{
  "n_layer": 10,
  "d_model": 640,
  "norm": "layernorm",
  "norm_eps": 1e-05,
  "positions": "rope",
  "rope_base": 10000.0,
  "rope_fraction": 0.25,
  "attn_scale": 0.177,
  "tie_embeddings": false,
  "init_std_o": 0.0,
  "warmup_steps": 200,
  "train_tokens": 1073000000,
  "steps": 8187
}
MLP neurons of a small language model. Each row is named by its layer, matrix (up: input weights; down: output weights) and neuron, and shows model dimensions 80-207. Each number is 200 + 30 x the weight over its row's rms, rounded and kept within 0 to 999.
A block is one neuron, or neurons of one layer that tend to fire together. After each block is what it responds to, as a language model described it from the Wikipedia text at the highest values.

L7.up412,201,224,207,197,180,147,210,233,233,227,194,171,176,194,208,196,217,199,174,233,249,201,176,196,235,157,179,207,207,221,209,196,205,120,234,219,189,202,149,237,245,187,191,165,169,253,226,210,186,206,165,115,216,205,201,140,247,151,190,217,168,221,228,177,193,211,199,229,236,170,208,197,221,202,243,297,203,170,221,199,207,215,225,189,194,193,223,229,246,196,224,229,228,234,211,198,200,232,263,183,158,213,232,216,184,189,196,204,187,174,179,153,165,149,234,227,207,158,188,211,163,205,218,197,152,234,262,199
L7.down412,198,204,144,225,184,206,187,208,181,252,230,142,220,170,213,186,205,203,226,194,270,178,178,245,204,203,187,205,217,190,255,175,188,232,183,224,158,161,177,212,193,118,219,228,195,207,230,231,230,177,263,174,212,240,207,190,180,215,178,197,231,201,190,255,256,167,252,186,224,257,227,238,201,180,185,212,237,205,184,239,242,206,208,187,185,117,165,195,187,211,195,214,168,227,164,194,190,246,169,182,205,181,176,206,213,175,199,264,188,169,248,155,167,202,206,209,163,199,179,193,173,184,192,187,183,202,191,199
L7.up1151,186,181,171,186,179,252,206,223,221,188,161,171,228,212,207,169,237,218,149,191,246,230,184,162,249,205,222,205,195,185,236,121,236,193,158,142,204,221,142,228,206,187,248,217,207,200,186,164,175,180,204,240,218,243,184,206,188,140,177,205,154,174,224,189,171,222,164,209,222,204,267,126,211,199,231,131,178,218,209,165,149,230,171,239,197,167,201,194,224,187,164,232,127,231,215,137,141,216,228,181,210,215,250,223,195,211,212,144,182,189,152,221,163,168,168,252,167,211,166,226,178,218,170,185,244,232,161,239
L7.down1151,132,218,226,191,282,243,200,262,195,206,201,203,226,261,208,192,199,214,202,247,199,172,168,219,237,221,146,221,245,147,184,125,210,196,261,186,215,237,188,197,193,143,266,185,185,202,196,251,230,224,200,221,257,212,209,148,209,204,238,187,238,209,246,209,212,190,188,174,185,210,175,186,164,238,194,170,188,241,189,183,186,219,166,175,190,208,192,188,206,194,198,243,185,137,167,172,168,217,229,196,162,187,183,161,245,219,147,231,223,186,214,208,218,178,217,219,170,185,246,195,195,174,224,223,217,183,196,271
L7.up1533,156,183,151,163,178,198,162,227,233,171,203,183,193,223,219,200,233,176,188,188,264,222,199,235,193,197,191,232,233,231,277,164,200,207,154,229,228,108,209,220,208,208,192,188,261,149,183,122,213,149,222,179,203,193,210,191,257,179,206,254,173,193,161,204,251,235,192,226,225,140,180,219,239,195,231,241,199,157,215,179,145,273,189,220,223,224,181,210,218,201,218,193,193,230,257,200,193,203,211,167,200,232,263,157,204,195,222,173,237,202,144,278,196,170,202,139,236,270,178,141,188,170,226,232,222,265,218,203
L7.down1533,216,136,171,182,145,227,233,252,254,268,223,206,219,208,168,240,224,228,194,183,197,215,183,232,186,176,227,197,210,183,167,145,199,204,131,202,232,253,176,231,186,215,215,198,205,184,186,191,179,181,192,191,256,241,191,170,202,236,235,184,215,203,216,214,260,191,200,208,250,121,219,193,201,189,185,197,190,215,283,200,206,264,211,236,224,208,195,153,208,188,204,195,200,211,140,185,217,205,213,204,198,171,241,166,207,215,196,188,126,238,166,212,150,176,182,198,200,214,139,186,188,189,178,225,175,181,191,214
L7.up2530,153,200,150,148,183,190,167,235,233,169,197,137,182,167,181,192,178,180,229,148,226,185,182,186,245,175,211,228,197,241,250,227,190,127,148,218,222,195,213,214,237,211,167,151,231,197,144,192,206,141,233,237,213,212,238,196,214,208,217,245,176,179,160,171,206,280,247,171,145,191,247,191,226,216,229,255,248,192,177,254,218,245,155,212,222,161,199,250,207,185,202,174,219,212,181,220,172,212,164,169,205,177,204,118,182,203,210,206,205,196,178,231,159,212,268,181,239,217,198,221,217,218,222,228,199,184,213,247
L7.down2530,237,219,170,143,153,205,192,270,273,226,163,218,268,199,170,218,170,182,197,170,194,232,204,168,182,178,220,189,194,164,186,150,152,243,175,168,251,170,152,204,159,192,211,223,181,159,264,170,192,209,199,265,212,151,152,220,204,192,224,193,246,249,148,182,219,200,184,232,226,128,239,206,202,243,196,168,218,191,226,231,198,253,208,166,278,153,216,196,167,215,209,207,197,193,189,179,217,213,157,224,205,199,210,147,162,184,183,228,218,220,201,202,176,231,233,215,226,223,218,246,210,185,216,205,195,263,183,177
Description: Awards and competition tables. Tokens just before an award, trophy or competition name in sports stats tables and awards prose, such as received, won, for, and table separators.

L3.up354,212,182,203,187,264,159,204,225,237,174,210,202,195,267,211,199,256,182,183,204,205,250,220,224,194,232,275,193,259,204,168,174,224,259,150,207,181,191,224,160,191,268,144,248,195,205,175,247,165,233,221,171,275,180,141,230,193,156,186,226,248,213,175,163,205,163,196,203,204,175,211,181,192,195,212,224,143,172,238,214,165,245,167,140,206,167,205,194,200,193,199,140,183,137,241,194,222,228,155,149,209,204,199,204,207,193,207,223,194,190,235,175,253,159,193,173,233,231,243,215,258,168,191,165,114,136,188,220
L3.down354,258,166,228,259,229,183,185,180,141,197,140,222,207,178,205,240,175,183,231,164,204,186,195,242,195,215,207,208,165,190,191,213,251,198,220,206,201,228,211,222,194,216,173,145,220,177,263,216,259,146,160,183,168,230,170,248,174,233,151,242,168,182,220,266,246,227,169,188,173,220,206,200,210,190,193,225,201,152,205,232,167,218,123,181,254,232,192,207,226,173,215,219,252,221,152,163,262,169,169,172,218,201,195,209,158,225,177,207,195,191,189,226,192,181,199,192,177,155,170,218,215,214,194,208,192,193,194,163
Description: Of/in in names and places. Prepositions of, in, from after a title, institution or group noun, just before a place or entity name: Mayor of, University of, Kings of, located in.

L7.up115,196,254,182,151,248,215,231,174,201,183,141,208,187,244,205,174,196,156,184,184,183,169,232,219,156,289,199,190,186,191,207,188,157,207,200,196,210,186,203,198,262,211,207,181,109,215,215,186,170,236,157,209,153,273,174,184,151,209,170,220,190,230,197,205,213,192,256,219,170,288,193,217,169,206,198,229,174,230,220,186,250,211,173,181,199,212,204,219,218,220,206,259,184,235,159,144,169,221,218,185,163,186,192,178,162,183,169,241,177,154,239,171,209,214,209,172,215,181,177,205,214,236,206,221,172,201,215,194
L7.down115,232,212,183,224,196,203,231,222,195,186,229,215,167,173,219,240,215,216,181,163,202,170,245,198,213,171,203,202,228,253,180,193,168,178,177,216,219,255,165,235,160,246,183,188,203,188,160,200,185,228,203,181,227,204,207,206,246,269,210,231,214,180,206,118,199,162,176,176,256,195,237,168,235,228,188,175,222,172,175,240,198,140,167,257,138,201,214,219,176,163,256,217,195,201,266,231,241,255,260,221,183,179,174,169,213,211,182,191,207,164,234,209,196,228,215,236,194,200,174,223,252,148,194,174,167,204,184,169
L7.up521,224,186,155,118,210,221,198,172,236,221,197,215,164,221,213,213,209,197,250,232,188,193,209,180,232,195,228,178,171,175,208,171,175,188,183,161,229,208,178,223,169,254,183,192,214,158,232,181,204,182,194,214,226,189,208,210,150,204,154,185,242,260,238,202,230,220,161,205,222,163,202,124,211,192,215,187,206,207,231,231,180,231,218,211,246,211,239,205,170,245,138,224,225,206,184,143,176,202,218,212,250,212,194,226,249,167,222,225,186,200,149,242,212,226,206,267,244,224,225,172,207,220,168,213,206,215,211,166
L7.down521,165,225,213,192,214,191,184,223,253,195,256,216,226,170,170,182,169,195,178,200,207,235,200,184,240,208,202,177,233,184,175,201,184,174,229,227,187,211,188,221,188,204,203,212,251,178,194,202,229,171,163,156,230,210,209,196,164,196,209,158,148,196,161,212,201,195,163,177,229,207,157,193,258,201,218,298,171,143,161,161,204,213,180,191,208,142,242,205,232,228,197,148,202,161,173,161,157,145,226,184,223,230,177,192,212,201,165,213,168,192,240,181,209,197,176,245,143,136,194,182,226,227,211,231,168,292,230,207
L7.up673,241,189,235,209,153,202,155,163,212,149,209,174,240,132,197,214,196,256,190,208,176,239,191,130,209,186,235,209,218,185,194,169,172,201,225,153,175,176,204,192,250,234,172,191,186,215,179,226,238,148,190,218,175,258,143,217,149,133,189,260,170,170,181,185,202,232,228,202,213,256,207,181,179,175,147,224,249,198,231,184,198,183,214,188,142,186,163,203,193,204,213,198,184,228,217,214,170,215,220,209,194,218,193,204,200,250,174,227,187,121,164,172,201,209,222,221,216,194,174,192,227,184,222,156,191,144,180,183
L7.down673,217,200,193,199,200,241,168,206,205,189,127,193,205,226,181,198,201,260,258,204,162,170,190,192,226,192,168,211,228,171,218,185,228,219,201,221,153,220,216,172,229,230,168,190,259,209,253,122,174,200,189,174,202,191,221,203,212,213,201,164,198,253,202,230,197,257,174,210,221,188,207,167,205,212,209,192,140,210,214,168,187,202,217,264,262,220,225,156,199,192,207,200,214,190,201,172,192,237,160,226,236,209,197,232,228,136,170,188,153,227,254,189,161,225,226,215,201,208,209,205,153,246,205,201,217,210,192,177
L7.up1277,194,199,148,179,186,243,273,149,207,203,235,197,224,195,243,173,250,189,220,196,234,216,205,201,146,197,178,180,243,230,281,207,149,178,192,164,178,189,183,165,220,162,244,233,189,239,237,231,204,176,209,220,225,241,171,196,208,206,203,249,167,201,196,203,220,153,191,207,253,170,204,207,213,179,197,229,171,197,212,181,219,210,240,235,227,210,214,220,176,173,201,214,211,141,156,179,181,196,167,287,208,195,206,214,199,205,227,180,150,172,212,178,228,263,188,157,224,179,193,191,161,177,196,189,203,200,166,189
L7.down1277,208,263,151,135,231,226,192,149,198,207,224,202,203,187,126,188,160,227,203,172,167,166,208,179,200,189,217,245,206,204,209,206,223,224,200,159,171,121,195,216,214,201,210,217,195,160,202,211,196,185,244,229,234,203,245,229,191,204,233,185,264,231,186,291,193,188,185,201,198,178,207,274,165,230,204,219,139,189,177,167,176,165,237,212,181,230,224,174,200,242,193,159,176,205,235,150,229,237,217,242,161,180,249,196,251,226,163,220,189,195,202,202,157,224,205,237,138,169,203,200,161,190,243,216,150,165,132,190
Description: Date-introducing "on". The preposition "on" (or "On") right before a date like "on 3 February 2024" or "On May 27" in narrative history; also other date-slot tokens such as "End date: 15".

L3.up1482,240,204,198,238,152,173,218,198,160,245,209,163,213,180,171,193,214,178,215,189,199,228,210,197,184,214,189,168,212,232,203,187,189,192,192,187,250,260,171,241,195,164,176,183,201,195,196,219,180,128,263,168,220,188,213,211,237,217,246,243,240,229,213,221,223,229,163,170,215,203,203,266,176,235,225,202,198,212,192,211,184,210,220,189,144,163,217,219,201,183,186,155,208,218,219,229,209,250,193,213,224,219,202,244,193,204,198,221,190,246,223,181,251,198,197,183,219,154,204,236,224,213,199,180,148,203,200,227
L3.down1482,166,203,136,206,199,176,191,202,213,250,155,220,184,147,165,240,198,183,199,141,157,234,225,186,184,211,151,170,216,199,218,199,192,168,217,182,197,198,207,224,174,201,197,199,193,239,184,164,220,172,173,225,212,215,180,172,230,209,234,180,199,174,183,239,190,161,173,263,211,143,199,187,198,210,204,222,209,203,221,231,193,197,182,214,230,190,197,210,157,204,181,209,239,216,197,222,204,238,213,227,186,159,183,172,192,207,160,204,222,196,193,212,233,196,130,218,227,237,172,196,175,225,189,276,224,175,229,177
Description: Locative prepositions before names. Prepositions, mainly in and on, plus at, by, of, that introduce a place, work, taxon, or date, e.g. in the family, on the Billboard.

L6.up504,190,190,219,234,151,213,203,180,231,203,191,186,151,211,198,254,240,159,212,233,164,199,214,192,168,198,207,200,228,234,249,221,289,223,194,177,183,200,140,230,216,195,231,203,163,217,206,175,199,191,184,202,201,258,212,194,169,247,215,230,244,174,222,246,212,183,216,146,231,153,171,202,182,209,153,180,168,171,247,200,181,224,207,211,277,215,179,194,226,166,166,196,219,226,182,184,218,176,226,171,185,176,189,215,142,187,226,231,232,225,205,180,207,250,182,166,198,230,223,212,181,230,178,233,233,235,251,201
L6.down504,212,161,178,279,174,227,247,242,183,197,168,191,200,232,146,178,229,171,201,229,225,246,250,190,241,211,234,226,287,200,222,167,197,202,214,166,146,164,190,243,172,189,202,192,190,215,231,212,183,218,176,194,202,199,200,219,221,184,216,195,234,192,209,213,182,180,275,178,145,176,195,138,126,226,197,175,171,241,211,254,229,194,122,217,271,183,183,244,189,200,187,216,194,220,199,192,200,202,162,212,216,204,202,181,210,155,220,269,168,210,204,177,189,259,169,181,230,210,205,230,204,259,213,274,200,197,253,171
L6.up654,241,162,196,159,165,200,168,176,170,192,191,186,210,275,231,263,264,220,167,168,211,194,188,187,226,233,175,239,204,243,183,184,198,207,154,200,227,226,182,129,204,259,184,244,253,235,204,239,142,228,195,185,162,219,219,180,199,172,222,169,184,205,211,191,173,225,237,159,234,203,186,169,190,194,262,197,158,188,252,163,166,251,161,200,192,181,236,283,207,237,197,212,185,190,167,252,137,208,203,246,225,205,168,171,172,189,206,196,212,173,203,203,223,178,207,201,167,227,218,211,172,156,207,207,271,211,194,214
L6.down654,164,228,214,200,184,191,161,194,189,196,197,203,185,268,189,208,214,178,233,220,167,182,281,161,232,205,206,172,254,160,229,184,227,168,188,191,206,191,174,212,185,225,199,157,179,189,186,196,171,189,236,198,144,195,222,197,190,225,151,251,147,219,178,171,170,274,210,246,203,170,186,154,238,222,162,243,228,186,221,209,198,202,197,160,166,133,237,252,180,235,249,208,193,139,199,232,184,187,203,180,173,213,223,201,166,235,214,161,226,234,169,173,234,221,166,252,199,284,201,166,237,209,209,201,216,216,228,166
L6.up1068,200,198,162,222,180,216,218,225,185,184,171,203,137,198,191,209,167,276,186,197,183,196,204,200,132,217,202,189,227,264,208,251,230,203,197,202,223,205,234,177,188,167,223,184,151,224,173,240,120,214,193,213,203,194,193,181,207,169,224,191,274,150,242,234,201,209,223,156,198,178,175,163,161,227,223,218,247,162,213,208,212,197,231,222,216,209,175,220,206,217,190,163,180,223,180,242,163,241,231,180,173,254,179,227,221,210,224,251,172,171,162,206,248,165,193,237,155,199,242,263,239,191,251,205,189,233,211,238
L6.down1068,207,171,171,157,239,229,162,178,160,133,224,162,206,235,233,212,219,197,174,248,224,188,176,217,272,183,215,152,193,176,203,188,203,186,201,192,208,174,164,222,209,189,213,189,190,233,221,191,170,206,196,115,206,224,241,218,180,211,197,188,224,214,240,203,175,190,182,221,184,186,165,156,188,201,235,156,218,182,185,210,158,238,221,245,240,182,205,190,209,154,198,204,214,181,190,223,143,208,256,181,192,273,193,154,224,209,195,168,210,201,213,222,199,163,220,172,182,253,255,251,193,204,161,224,164,240,177,174
L6.up2364,213,187,199,211,166,189,256,204,178,138,166,228,197,204,231,216,153,229,168,156,186,190,202,187,160,125,199,194,231,195,184,216,184,174,174,204,101,205,212,231,234,218,139,224,192,210,220,197,217,196,185,162,190,194,252,193,184,199,205,212,217,283,182,130,179,195,254,218,210,184,198,183,183,217,160,217,198,176,196,158,162,184,263,215,181,204,221,233,220,232,190,234,185,194,217,136,216,178,181,182,193,190,195,235,159,225,158,208,162,170,256,151,206,175,231,229,228,254,231,174,235,206,204,171,187,189,227,199
L6.down2364,217,174,214,193,235,198,135,208,230,202,172,230,211,144,197,185,196,260,234,159,237,152,239,151,238,184,212,194,207,162,109,239,207,175,141,233,211,156,216,180,169,150,188,188,196,177,201,156,174,148,240,210,173,203,199,193,174,204,226,186,216,166,234,168,234,228,224,263,209,262,249,215,177,200,194,209,164,205,207,231,180,171,226,186,211,204,201,215,210,153,126,201,264,119,153,191,210,245,202,190,236,233,118,218,235,181,207,222,213,183,202,160,203,198,184,256,238,162,150,183,214,179,217,150,232,204,209,181
Description: Phrase-opening prepositions. Prepositions that open a new adverbial phrase mid-sentence, often after a comma or sentence start, such as on, for, in (for example, on the grounds); occasionally a word's first fragment, like ob.